MLP neurons of a small language model. Each row is named by its layer, matrix (gate and up: input weights) and neuron, and shows model dimensions 32-223. Each number is 500 + 40 x the weight over its row's rms, rounded and kept within 0 to 999. Numbers have three digits each. A neuron's up and down rows have the sign that makes its largest values positive.
Before each neuron's rows, "fires on" lists the tokens most often at its 100 highest values on Wikipedia text that the model never trained on.

fires on: ".", " $", "°"
L12.gate1226:504482469531540480483490459498498444582450501429489485462486502492484485535521493526512542498511513485497497536487467467492471447538476514521501502419510477584467536489479467466551505506544473505478489589473478438497534549459460483421456468559500533461464470494494526467396468530433457523497473499548519469426406460554470503532507472447629550537571457458514578493398511484449609538472500561498496476564453552459477442476480525477488515576507505520430461537465514470538552509484520433484485491456537522481464568501467522477503610502542501496525523487481500529509505475413524541
L12.up1226:471482552471434476543496520498441464571464471448483567517435532499485516452552470583414520502477489425521526473485487587471509539413505467520540465522579558506493561469506539549534503568509485444586503481512495463518514519543556483546501481579536559431489478490384419469489469497483495452469516531529502586482502542516442412440489483508547509553517490554492473458517525451505527542576523513460406444512518523506458533492554518545508547511513504521518507505468473436450551468506488496440454491504481447452515487520490514455525489500505534538503504505531535537511566439511499499

fires on: " |", ";", " W", "S", "a"
L12.gate435:552493505536506474491540550432531498428545510516482544415613488472491532525468458459478548491416452471479590460490531505510467526443420540530512496492518462483445375489508539578478564472533553456536342442516522517478490484499545465445558540510511496436499535532490532456463498531468531571473532533436507497533543496435523540520451482487533537553473406543470496536424485485504514457504553505518521606508499482471454545547537500501508460455550400534499524469476459459487483465528587465520530587557521528537485558442527533487529538483534513488517522565551504543480513482478467524
L12.up435:420458531513489538513473481504507543510473576510573475522407480513548547530546434512581457484496571486557425539462446426434556519500554471495479503444423492479470489512466481483449475504477477499479640476503451473494515506533445517581523545477535467518550423443503501541472574453549476508530527441589487459535472508538494476451538490455416493462535515411515425502514576483530552501544479412533560512571541504513495538517498525558484486475454514465504485552489446492531490445503441498526569495522489466534481499508435453536482530463472549487519543416493396468516449516529556531

fires on: " as", " a"
L11.gate97:514547482483499423534524495473533559582516447495496446464466526522467546438591482466479478498515494468421486556564566495506491486492470496500525517442442431559543522529467513428566491516562520418488464475459483533338513535484588557537566522512498479520471474500486584511485496501487493510543506570521437546507626514514516406494568473524473468490463504505481463561526529497519520476578495464509584561521516485544419510568516523562509556521526514503505460548500444493486486479443515489533515490532508429400521501505507523446524557458460562471483516494554567478479534629461505446
L11.up97:508506515490548583516539500489571489494523463489466481492499511483438446472485602460468516602510552471509492527469479484565529500482511455447484503500463523529521487512519487565506498486447448455484529492522524547457497459474487510525532442516523537550515445430494446510519516536498471519478539484436433501544455460523523519529515547530467509463491538515500522562551479482488530513510530506446388478494505447487542477518540489468476585465527538439459478503447524545511497501475496451527506416429532514514512506566478569477510475442513505546474441543470448478471446535468464488

fires on: "s", " the", "'", " his", " her"
L12.gate1022:431439544600567432547483465471570471514538506528498567548572519484476491449517504546489459540506555489557490529534539517510482539538489514408449506532519509455547471479538583431502487526445564520427474475467510525463517570509527477474460533510479455459466464483486492509465473466473484536531499587490473537503430537461478411541469515508540505400510449522535464551450556570438420488471482527513502494457486492496417507540494505469519538481524491477493645448474507565461424498553530496445459594512505553558589472576602493480506512495538542478509535515553489533429526462482432492
L12.up1022:483496520492524467554507538462548443493426443514481456526415556468513488512474493529479473499509572507481491531485536496495551418596457495488463515511500533501468478495529425488529497477493545493528447496459482519509554550420523431622583480372518521486440575530504538540503573514508530540461442519509546523496543478515484456492468468472483492503557477514497540535492559561452508521579423534532445467491482471550504534506516560474520481478502460549464497528478480483483467531546451434467492561477516498460489522457481547497571519526522525468449457517450478487486508503408514473

fires on: "–", "-", " |", " W", " L"
L12.gate1741:472523516565489479458543547477441513476588579538539523454517550560485563528486500482439479498513471509493538478469516545448478492524502557464493493547470459527506424508529556519531412515511464544505527551455536418508524480554543450508472564492499456511469524528496521454439484489500487522478470508458535576484496507543518522500539558497552513469455431500484506495540463492582549518405443501550516495478437449559492529502507515511537524475505507475450499499446497520512517475566562467534422501438493458506489458534580493507524432485554529538497526527496478492476583477481518541
L12.up1741:429488498429443531461457503513495487551523479512527521483484566565545518458524556501527482524473542503489493530534554582540507486502484582548501545459488550526572531496472461558462487511471489418603508400435459508384600526530459437471478455396528475510556550588540487541508548485498493490529469543474519472411514552510503489483568478544473571582452485477583499568555519509477441511443493468452514481488520548459513467537438515553547531453523558472534509529450447475506451480507460486444534566443466513513442486532531460475521470489503488480552551445429533481510487509462594484

fires on: " on", " born", "born"
L12.gate107:528495506544486463527503491509541513550568455526406534489587499567475499523438532504492481579574493519451567516417505500419465465499541499487442455469488618540512532452480539503582447541503546536507464454524493517518453546482469489497458480541579494475528429462558533428546537470460493473535497537506493559589486505522523421522456482450490529494478511541528447436574468550442462450425543507478500517589481457541528554482432509558447528437519498492520451434489483519378484483583500476459475505485519520509449482509513510467520483493519427494523482594527419416505455446463443490
L12.up107:438506517499448499483447525471576495445527528469461507538455460460570513488497416474471475473566544530595563464526475489501490533530429616540492497485449458487507429469555566498481427526463431500485472466476514438607531458451492463454513527548471432543506529500494478473478461492509584523513560521466483514564510517490553507520515332571543561464569481536535525518487580525522485443522547449483537501492528539451451432491518486488507589475481522561479527545482436488542481481505494528570453462549518615464479589475596441463533492560537484513494447538556485494480560500542438530

fires on: " |", " Q", "|", " a", "\n\n", "wh"
L12.gate769:508491589473526513471528543445569504499532558521538419555556521506436433492459509540499592468427500493575507475472450507542398522512540514493436475457502476519532473470479524572488499581480547554570500469532499545500467452426475475505534456485510538533485455487483471444497480476478530568506502481457487583415511465613453495495465515427526508478554478551432471521511507493516629530459529523434503427581514516525524479468459528389514444515467517509537557567479510517446480503491482518545529476511488474489506515561463505488460477503435499545487494504444468462509455505497481559
L12.up769:471486458446470469485531566536482478545535469503498486433539506557495450501457546516475581464523496497585562529561471579572480575494500487420486520551563491447508530531588540577499514488557465531492485558483496483464503546546478480503466454476512496498467436538451456461482514511462511468501513468506450621480582467451502480471506532436513502461517513528493468480543523466473570583525484557441501409520466498504413519537518515486495525506538487454530454466546569511537467536500526531529464534486507521474459525508513472535533509570432498517518464492493510584475545521534467560

fires on: " |", ".", " 19", ",", " L"
L12.gate87:563457536489489495522469523501556561509515517516456439543522473379526503521455509572491554458484552430541584567510425511577486507503439512489425459495510468523577530476572542491501533538452432493573489501485529478484591553468457538467535501507489533490476512483543459473533547455497495511542480564522489504408499453530454434513490548550565562472523503473482519482434521505504468467468561562445496514483450558489546499548429524580500530485524534520538494468494490524442461436462548445552518528495480512513453462548499499554520490421449484473509477514504480481525505477463476510
L12.up87:563551502476451513486496476445526429519462484524494513477532476498389561540516442547480418459520477441455501444474532554468519500506521579456494482481518515482487574415500522498491463536510509502433522558501514487562501464437566445450508574487521562554472539478491480459506542515509481482517575551521436556472430500491483485396487455518483596513542516501486497469532544534560507440545526472523528463563524443501483520550528506529458548540474478506539445498512478457492448427458452458539503539493493505577496511470527514478499505497525521540468511446582562493494540475455443509

fires on: " and", ",", " to", " ("
L11.gate314:500477532491502432457586524507518479459432441492516535532543491523464497540563511514432454468480480520550464513503550518534473468506502571443503514503550487478450419515513539424495563498490473439492486486493467544446552546433389553510483524500557558487495511439477528447524529501451497516542466566431528472525504486537505567460522444498511506454465473486492551492503482441493513529484526544529490450544487524541475561528487512482569505467523453477477474439506546496436566537498495466555618543557523568507499527489521543491588439498395452498474452470457494471478505469496516469
L11.up314:418541472450440432490477457459528577480526528509478526555510422419523398455468498480469523566501481490541512466447480457503444487512448496488441532491529487506479531565557568490473501485481453463520504518520565525444514538557559495477461537531486521428532507508484507584479499507489503535513479473514510494476491562522571459459469554486484481456450471443470579453549460582500460494493544436521480557493485555525481485484509521444522569465486508499534551539442542491504500465425479510451469549498494528529532560549465480487428514539490472536462519529460499455547460542580500551

fires on: "-", " an", "d"
L12.gate1801:563477484439537462478428549534470507513512499499562482474495462491493537490572536550493549471495451501547463469521529504487465434468444497508485456548445423508512523514424421572569494510532527467492508515460511462455556517505541494482542486436439536537513432524446577502469500440475470511491487490462584455419481498527485484482441553528526549497511556492504492490453502385520461487492450472477521521524490490500476526451515463531475533545439528588536530465477486549465560536403536520466436465536486528516530516443512518568577516422489504480476475491474432477479491531491523474
L12.up1801:590497500587449515425496512453541495418527480440510480475528521480494538445497525537515480475536535511576493474501554478531541506583484514511431469573443529503505601495529488481534508530484497423535484439478557510505526437477497519470550430488500473550544603489533467489489528545493462530523474459522494515482434506454460481571517542407538526551452497493533552546471456504502505385515500469496480532492498497461482508520520473535464467592470441610490492476467537519446537537493546496408516550402544564498554534505492539516541526397511519512446482489485533520470533505505566495

fires on: ",", " and", " or", " to", " (", " /"
L11.gate1417:594522493528525484523535566528580501475486482482549475474477528465523492516436445543511510497482496578533509496484436507480482444526406513489515495518513541607510448528489501475534510460539545486474472565510483516465425526423490462460569478512501466481503528428520528531487469529498492475443439491499534476523546478436453454456487547448520542478581528498501627559461506478454555497417480484412523490524477445481484574519552486436526529499454543502501492447513449508552541458535508443405473526552490594430534514530454482538502502542547539507454462530554472508468481491404515525
L11.up1417:497518496423500493530481428486534478475567516500422405478493414578439550556445500520535493533496519498604498448520506491514422516553526521529501484487523568445397567547499511577454421503464475500538513478552592574558501489556480529455510560516506530508456458492488505556446572493553451517505479463473542498510604465489486547477466488525488484525438518560517516475522465543538506484489486549492448555467473496477462541555503543490553505487560493482475502529473475414480536523490515473508521483459476371438454511493460538521610558555561453532554523501443478530541476534509449503

fires on: " his", " her", "s", "ing"
L11.gate720:461482538470564451510504507512536542486507546538507532485503481450579503398518510502461464498523563519497518527556476528514555560449529475579491460513495472443473510438480576501515518502503548473476493516510472476480511537547450556496513477432510482520482560604458483537463470486495541512462501494449514533596587488520503487444450443510553545479473504539482403498528510483448513590471505492412517524437478472482476504498537505572494592484528513511555539459474524501527436538487484512532543562526490495454495538498605512441550429531504529546500470554486519491578431539445505415
L11.up720:470455484480432516370478522500528463536464461504492470474463458483534481555544505494530501530473486488506461556527493512530538498479503465517470476429467456508497449523504511515479507532442496424509478487526521515387510513543528484493528566455543579522519514516494466491513557456516460409541448543472598470554474469527551530443459496443518476529423475537446518538433508514475479440458407399527481503509539462527470482509511531537530486489491502428572527469549472450509572474473458515508455462468522471515510463458502530464542563527438427485512460487499563377511529511475526457

fires on: " one", " that", " people", " as", " person"
L11.gate1592:482480489472501466465473554534509499405532501492539484538403569516472468501541508510433489500462507442487551538461523504467543530477498512540511512546446463481405440558549509457535519503495596474481457514436522438507479475502464540449642488497547540496459443541441527509401525434501506500437445454486499494469477510564570438513550504571541453451468543526449565400477507510522520503542513527437540487473488493542496454513470438545540454504499508515541526551491557471484474469522454487491460480518483476529549433502468537509475526498467433500509468506548462470506511525502514503
L11.up1592:473527534498505499525552500487494435505536479441498483425485434427525495507509509447475527530522473550460508525503522449471469450560473528482464475422406534506518584550531474429601516532468503444495490455505503485508456541492553413555487496455463486479470444522532530499518564467469524478512509546493504512492531483541534447496476448443557510483482487427504507507456518433501462525523461432536481521498533513533497564571529444582558545550487451486382541499488449574482516512516503469485438441547574422446578483536467544524548512524479554464495522479546515466529476529412489489

fires on: " on", " of", " the", "ra"
L11.gate68:549465522478469524511536530404470558493535437482463510461519539444505524589509505497501423517549581440541531558450432480501510525511512525500468492527461517497537432482483530489496482569476442586551483558487503511487519557491499459506430511521513522525461513539540485476496556487467532545537559484490477507488484492537572495519478531453486506520462480487483510509466434540485539505578552547494416398486564473521548516566456537522532562464472582475506573504438589574477489477514505558576435499498522511476465511488531502553520464458452423454458500568492560496481534487446500448
L11.up68:419490510468486493463613483512495475466418499482527497595487493510560486380484526492507462483546501498520555490523507480507480549584475492470446546563481495527547480529445492492448474462480517488480528466554456551452461415519504479483538516496483478506469453503533481485492420524487527532453509544467483441504504518450433495514528504466469490458515522503479510485599499536474477468489542538464441446502496533485511567511518472431427528515523507493561605570552483526493493448486512475511456534484483572554520544547525468456548552585461462418509503464464487525557553497498514580

fires on: ".", " |", " for", " of", " +", " among"
L11.gate957:521516490487508544556531445520513470543484500546485472531543522489502447508489496520498474523483541488496500570506476475508527446457457532417446517465507482505462447521657552515460494534497448582499451500432555438441443490447506515476476456567504515506504531472483553559503501569474460458502517458560515478500512416526480470555539461455595584519583468471571495496377464478479530500522533508449470471444499464494451530519463471476445463505498464485471503449412504489522463545471518484542499467506484504437492487514509485506496546491484532518485451441469538514482450422486503530
L11.up957:467539497459500499434474483534481512540478488511505466460545473402494488518451512526564476496519490557450546468528530507497492538472543481474428518518465505480533525462473423483453516516605470482498488485541487476602505511505578468488457505503461469522453475498504530499509504518555530465490440517481465508541518467464488456451496493567493552404493530558433444519476479465512471440497557513436497474506525504536468585488567443447516507477461530441505541518469507496492487493552530542526514516448486516429495474507477524472528522467518531479487502513553600386448420529415558453

fires on: " |", "born", " born", "–", " wor", " the"
L11.gate1849:512455524508480474479517516406506443602534579521550559462506472520485566530459406545486524440540452541415534492511512519438542480460495556460498449548414469548494480525489533498502529530511538466468433490499545536516545510499463503503574510482469506489497535470500477459472449409440509533498451492468501533524480491490544517524451444510487538510538525521475473459492433457463451467516457509468542517566463504455439493465479517544492478489507488489471462431502451521448491570519481493530502586561479469479539501596507452578506494475536491554540534519534617435513486505523461506
L11.up1849:489431474479492427449485533443522453475495565447540516472447445461469445480448503512508352466555461502550513586460492554446508502532518514524438515474478487491475517456402459514475516477522466513549488516478464516478545509508556488536447504504491491561469544503517575564544494524583499518465482507502507481515485481461399522544522441503511509552574462534510494515565504510482454516495420509494487523576496560488449458454521443552496529525591547470513454426524469498540482496453475508475558511474504554462485515524523453529543512460504499480472450461506504508516555572483476524

fires on: " |", " U", ".", " 1"
L12.gate192:557488545497514553543495539480456494525495572538492521476482503475524557514477516471445548487556520501517642530422451485512504501480472575475475485427506476486497457498475495532494485544415470427543466461479505419509506477505518481521430479548457482468503552489528459525463553570472478561520499603539463527474459495547523466536581472493501508446567513528543580510457481489504541527517478492441504578501462562586545537474509509536461510441454412603499536391520428495452461481504513457472477432508422443459512489489556492442475469509477478486464529475492478482512472516468483537
L12.up192:545477509463469552490438501410468466530548600536506489491560569451625504507520460530490558498471514467525546490494462512461519529510447503493445472527503502500413523470510510552497517532586535498523476496511517462527529475461613469473478568439459478451482438476507550482470427508522451482521512473456488522492588500499518534507442526503535500559433534515547475508490572502589533445463502461470478545517502532558482555495488568538487510443527505523530496447466519481456484545601494457509483509472504476521521534510540539558447491503555532501526483533418450441502486486513527509

fires on: " an", "'", "ed", " An"
L12.gate2018:545471512530496537514482474563528517510520508527563549468399497526480507478536503517526552525505490454492495535516474491445533489547518524439520490472483489564530435423482402533541521560492502426426494528447525547438449530531525460488496511521533478522505517486497503486411412515518451469456538497445506523540476534496566472487489461513433566499447511431527561490499509451510541604464552496503532441481464580453515467483468503516582477555478451481534539506555529451487505460560527503556568445496474525526522504495409515498537534501478539511430555541474523469533408488475495528
L12.up2018:476490539497473493471507508517539513558526488535481523448499598482428583475555510585446444552499547533523510514484542480564490479534491515469530495467447531454568518556521438528520557528463454579512510489505525499447519559446494484559521469491524569538439504537463439565498505492576481454521537537415545534492413544512457566484545485469579489509493547488501483516433591493541543481510547524490510534481424530537469541500412516464519536538556426504466480509451516485504519491458522461534516511463503510499525519504492522466536552536406476505402505510547516479555507527508473520

fires on: " of", " at", ":", " |", "."
L11.gate577:506481539451530517487536460544489512582580483576510585529476484476491432487504548455410503492573410496485534501494499493517486500489458510443521480474527460473501427487523536468553536574488501471487477536517516500512533504515604546522486479454526492429427534504484484503573484602525500492519504545517459567475525372496517428535517481538399568491507569527537499595542542509445515528424517484530526443427446478462468462518567473528481529458484487517476511535531543474467554436425467414527553418531475514485467457499539498500473441507594457498525458514494497489576521489526530518
L11.up577:577498477524536534556554495462496502506485513512440465400537502553530466435543496487575527502531531499539517523427424422514502460529489441480493480542604485504504523463494561564474448482526499497523526513489458528523412480500494497526387470558472404534441480461508478446490533528503477487507446521528489503536446471550420437487501424476535461516542522480534484578443524461479529511531532493523421470483477499483540503501464427455516484475455522462451488527420583518426539469434481578512420501511510489537527527502502449449554514459507418502507536501520476524458532434503541531

fires on: " a", ",", "|", " |", " A"
L11.gate781:523607491485474434566522484486515576564435502537458522460476582512535489489495482430436520493510493504592510585542480479461482502559471431458494504450449525444483523470476530532465533476420491553543456492519496481438493589476456485482601544489536510506560456527473518480512544574477516519453538544458476531506532512548525500462579501527557592504503511529491512569455481448450530443525574467507444467546519435502512439450505520575493546559502524483588454526454464456515485478466514515550534522445461518481514506544495447440538523509452474487484556478551528470547466455506457499
L11.up781:470418430479468420511484538503505473565550443547445487552463502488449524474522548581525516435481486481544562501481482502547495586577432568485561539555503487481606522529445517445443433509447561438526455448434489495492458524510530500508454540480556517560517505526575510571504474436536529491517465448493433492539507419517445467511548477572442482486470481429565514509549405554468464524474518485441508507537387484517461500434518486481518543455511509505468484486510433550498444453513551486515527507425462420528477497433468467467538464499530539536460483477443543453484523577455513476

fires on: "."
L11.gate1001:537484486503421428454450569443539492541475432499478481444482479396539448448480453566483469449440584486477515493550470453463481517446415525575436476499519554509473487490510552514534557552478515490557432543530470473567531496439501499471455475512472571538532441463561475522410530533527522473463480526518474477541555522500439503425597489466432530545568543429503570543444508424489479503557507523522532491576458493489518533485492529528499491485519492487442478548460483485537504460460483459525469522514487433428523532511470545500479555486517578469516509479459469494519460507480550508
L11.up1001:451445538472516508457587514407474427563460528538533451492516498527543473504501482550419497553461481471521490467553487523537491526487490454541497481449501464397473502570508462514416520533533440484461470529437527448456563465539510493492575497488523527489471434413502501476460510549490475476512557510495573472467518557466458462541511494503475485538471516515533472494493521479480523423543506530453541491621443540440506563472482569547505567499488519493517472479579524483465490494462518479568450469520500437433514533430510426512506527542537524542501461474490489490502595619526561494

fires on: "-", "we", ";", "ly"
L11.gate1558:525538544528474532509453511503446412449507461496481557511549582536458440591469580549455524519459498546500559496453509514504530449473528506498424486544553479501506484456491522471567569556475515525478506502488528535465539530459556542480531433505480453491448500461466471417514500473415445564463541561430438516462434503523462433604543504469507487569448492519556484526471446493544471507513573412537531474511466529477428453483506479546464450522485537499519494502497446597469470506460545518517503447476519474492549486542533473544463587494446422488484474515517513502445456574531463519
L11.up1558:530446496504470447534467507493469476504495552507459526498491527543453436536468536498460537499544557468558491511463564484524520496495502493571353485560472513507515374563491459543474541502465431464527506449452498516510482530448533492525539482490481455492519504486499530474491448498468486520530498524482454433502464552547448571491512509454460486452469507403548485482494452518465579490573543510457486535529482568437485483484541461496460499588583480538529444462548443519455544512498538490508507526526559485527552486514515515521490541529552463570508510521522470558502502538600415512

fires on: "–", " (", "\n\n"
L12.gate1859:530395530487521452551568438524427410532519496519547451482499459499493477497413444509485476554524491539435531463566510501436483487484438525598521466490468546490468387548510449452565479561496474476494519496473430469527452528521529485504572534519488494533501461531479604417516574561491432497556534499483522535493539422510503445469456457564406501527552532517416507494508489476506590528488574509415513463577544441473497556552560554508498532563504506562504464422449539468555508381532536473501454500434506498463450557487489505500506552564463542491474453508537511565463559486493539455
L12.up1859:591474468405523470468488515524472485563518461505484569568484507449489492473433431515514500465609523494550556430468453556535454466473490499441495490528540492529517511516460535518524451514576624556498515437510517485524464532409509516466491465559443496509504503507403522447519457561490505528452509495507488513552563452474521401547437467554477516460537529440511473540569525502493510534503536465495542472516512451505512526526430495547517535472514451508485522466512453436531527459444467514464532549457548460516476549497478501506494495486458470559476492503492505487468525518455482561

fires on: " to", "s", "es", " reached", " attended"
L11.gate690:582461482476481515486520544435489478535489506479502505430515499504517488493413465445479456507558548490489532532551465552542523508531522540465545515474601521500490514545489549550490562518540498505576434533496563511563499528509437538504490478436531502514470480504480541480581514485477506486517457496483496474474539498504492477448457516496436497562518459519490567541457523500543528515526523414470473484484489420514455466489555456521537499467561578571477523471537527467535567444429450535505510480397548491442556499537498529510449529476609535507454424480487555469419568535518472533
L11.up690:543472547485500521561490441554542532398473528527520488529488483506530438548551500511449484516442492535490464441449540534492510526434479497528480539457496550525566510443530537384530455511446555472519474489559489487492470464473521498494538485509625506344454526437478488490464460524515481474530456489468451485440531589428455522463489483540531499488460458519522523509490487486466506505515486580565454541521445483495477555481485504508556534531502502461493560460522522466514505473541489462469497538469590468492550512512510534505546487535476464457407437519505432490465466504544423498

fires on: " is", " Is", " opp", " prov", " And"
L11.gate395:495523554562524519439482524484464496557560496469522496485512503471448552541483535477461534526524519500593495503510442484488492468421502462473520475502545541502532571519457535438453454463550492523458449608535479524509477593549506435467487519496550434522541542511513417447429520588527440506534447455534534530517504467464490522447528519491537497548490545491527494480522442520504515505459500576492508453487457508550439468496478588467550540522496498585473502483472500466556492530520480517518531433476562543522498513494475531504472506463488465454519506403524523542541478488476468461
L11.up395:514538496488486434505519469475554485529545504528597504512447525488497474533465483403572496540486467451432462515464468533457488484423578495506536523477562446563498494530557568505491478491468514542478530562487502481481543510474490366530504504542481515547530549488512536492443437582561488459493523521482452507500519492496576592408497537473474501547470502506512524485499508470479484491483566475523504431508508413389530520506552504488518478537467496519502487436473532533489520542554582538447513439499480460510476386585482496462483535430512538473498476560520455514557506506539482522

fires on: " and", " to"
L11.gate1648:507495489520493555529492544462509483515503485512504418483557565529498494496471491443507526510528538495531499518531554468540462445526491482487484522468573545533428509575467548513575554465436514497575413497544579509464545482474519489531510494533461509486561514563491561453495502509503469548418532520518492517558456512530519513530469462463501512576496558490549531512486508524519562506520526474520448557464421462516546545503538503470520452449495528561481472411604432498483455504452493526546408517478423512440556497456525480531532588503504496501414492442526563471534502429436510504
L11.up1648:590572515585427442547473563641519510517520483450547509506497491416494442504493457529479539418573474554456476437484444509493484535524498505534489477476451472546538515456479530507520526501490521539522463472502461543462500517507519465405453549505485512485555538538527534500458499498478449420449499481547523517415521419482494488457451481588592541593524504535481538496573518463492487514487491478557494564587529475499500534480464593537486473485484480446468540515476513462611509513504545479435417581538520507498510497496469525533493528527545516492569482536506553545465421441451544479

fires on: ",", " (", "-", "/"
L11.gate76:617495506550566408461461415510561522527434473485494491588500462516492419522514470513506540475509498518525487484495525531529464531523479519403575522519501513516483510468517487547504425533510544502490504458447522511476453506392494565436498500464587431493532477486465536420468468510470487496478479499501529510475445485556454496457483479466525554492484547561525461509493501466495468475533496542505589496557471476527512487511484516538496524475507455501503526412524417492505568508437484439483496561487561503459480569521491505484481528512513471499526463469543552509446471461449506474
L11.up76:506458428415543496498477507474448533447502521460466440527505460463499431439494538561503474575563512573477496510485519481546406487441491459524530548472529492455440482559484459572545494485538558485442498512526571495506513511515517424514538524554528560460480525539474494537481491454565453484434513404485531457551506467490546508464390492435485504487515490515529497520491619562505568449524425452486547556580554474518469547438523562478471455454441495462518501487428484538524513473495464425468509521508555482479515561551536539462483472473468518529545574546607483476557477488495530474

fires on: "-", " second", " First", "th", " Second", " first"
L11.gate1360:566470527546476545512452499489438482577491443569485499467462488514506461473462533482492527469596468482483490560477449535473528569488532520555530475556498544535495433430484555444515427513486457490540519514528533457530466484432529533464498518499541482497510434459480509446502596526498448513533492559450450554514529414472500471535481472515507502493498509476562546568460490568448538486479510470507505474566447543489430496533468581471518513567473513509529473459489456517483489524436463469507489525486492464492540488522467589489427492534515455528441487458490492514509503507409397516
L11.up1360:501487497520469525424478463491492470516525511521553496431566440487545473449512590524459429507568505454458550496493405534446479475492485525463538472501467525572504482505453476470508441443484488475543469480477595432512430488470468497520455474481487484545522460487533533478380510492432467519513419502546532437503514435469543526518532469541562501542480602507455457534519473536485482494480541450483511580526443507510464531508511533482455470519495519467452512516530480500526520491502495532494509495463527515565592456445477558504471419536494468540601474447508467483542518452525433523

fires on: " is", "ly", " more"
L11.gate270:475521523472573508530514555544461478543471560521549483480446494469528474534481516538449497440484533500565487521458462536484530495492504496469570479503483528463492539532509528477524495470499503524501500530557469534506495526507525486542482468492497497602476464475547454497475521494488507539476469556484504523556442444471467495483483471556524504521574572487494572567530431468479450496473462507481501421504514474491549441582506484565432531535521530514526510516487476485568485423530456481555454526493593557422538479486448473549581501489577493483543472528563497397499482485552504489
L11.up270:518467509479484504542540483472453518451467520471494493472478559457521522608476511488520425521371518468521522637550540579477478494496495500520459532443513454423475501452577518512499492505457494501491561582588567437560538476573471457540515474502566576435474547461546427448468475491515481549513492393496527490499478534523467505449500504510568467576506441473551481506461504446412509496539467513439451438466520491513503451492524509543536539508470505505466509533459457455508510457468519514554480461485513502539472469568486536554502583536531496500570549536500480444466537488490500512

fires on: ".", " |", "S", "-", " P", "ga"
L11.gate1891:520474496548550566580471485512472538463507494486525531502477537494538508459544566536496499531496519495519517521477457527559439437485522552453550476482502534533522452509519557579561528495481479555465453562477444458493502521537482542483459441538577486503484496516459468521525521460481484434498532498518495543438467513566485468556453496488605509495494458574543474495406514456536565501499485458499502524497519557470455529553485545440518384488465497548541525426534534493463548547492489457518492470548515567487502443478500553529435573557449500482504485452457571509494456478443568434
L11.up1891:499535520460525534445450497477494491495445490503419556453527488484489494511473442575474475532452578498585527472504574508481562502528502480532495515533474509525553531477517465546463494511495521458513545462492478527450544491559488480507534473442558536530474544500523495573511471494472570494498476472466499489502492435506572497446538484478552532468536510517475515514473519467523448583551451464574467505541506488501489483464506471529469527520521493496537524477445478538441552470390554514535506482464489549606590540469516440462536496504485505497493404519497516498448487550545476480

fires on: " (", "-", "\n", "\n\n", " ["
L12.gate17:499484559447548514578545539452564542482601457522542419497474468420475435467491421551443498539490534549485514494490505467532476486414451552493533498525499521511477531518528529458554520553475498561480489462457463454509543530489553469446436449565512475491500459459542493550537508452511482453589458530478508512468514495525520470528540463465460507520553527511555577547472558513456485444565467536492548503557444411421519540506474441515493503428522501523486476440531516484499517465453449426418492575516460483486534476528493495544528555495520502401525512535487501495427499551530574495
L12.up17:530582530455467471580422439533500532479515451503472427476527590531486493515421451587484474520549485478400521503559544427552523468484496508544462486434491537465492531475474533527569537508503468502421540441445482465516529488476488500486558445485529490581537558478514485510535535491499512519392511505484543481510470477484500488483560503546447471452501480498532452520474531568503458455586502475525541535589423507478500542482515517477473540434525522449541506493482432473534508445390510520459523439519519547527517517563605451573488511467493452479504519521494479458450511494478509457

fires on: " to", "  ", "Se", " he"
L11.gate562:538525541483486551514538454557463480472532502572486515535493507405463477526496439460497494487479516526481551505515586481505432490494462527468532500473518447480481493377468461569513484522462555497513479508515518538523571508488558534407461500526482477495469499493473454452451511562513462579468508510488461545580468470528487507580551517534523530561430520547567508522467459437462480445397653495568478530507467510538490528492433532526459478622584592450515526522504509516517568502464534461537541490521547478548527572518467471501476517515489417552403490447490535445531480465532551447
L11.up562:521483522480517438465542523468502521493489530567509505452492488511514472541419499463417465485527471525520473446498501453490491529456516515508467501542516479525465501562492498538469486431492423503585531545582536521476490468582502414432488462486594506512510434500482476537526478469488536506530509529466521475497452397529480437497508512496519503496479505617429527479462512536464421547507515539504485495452530533590504532531477538444454490492429492469426561497436470496557525513506499497407476524472494544517558498513460491609515482459517489446505512482491429506482500484447460489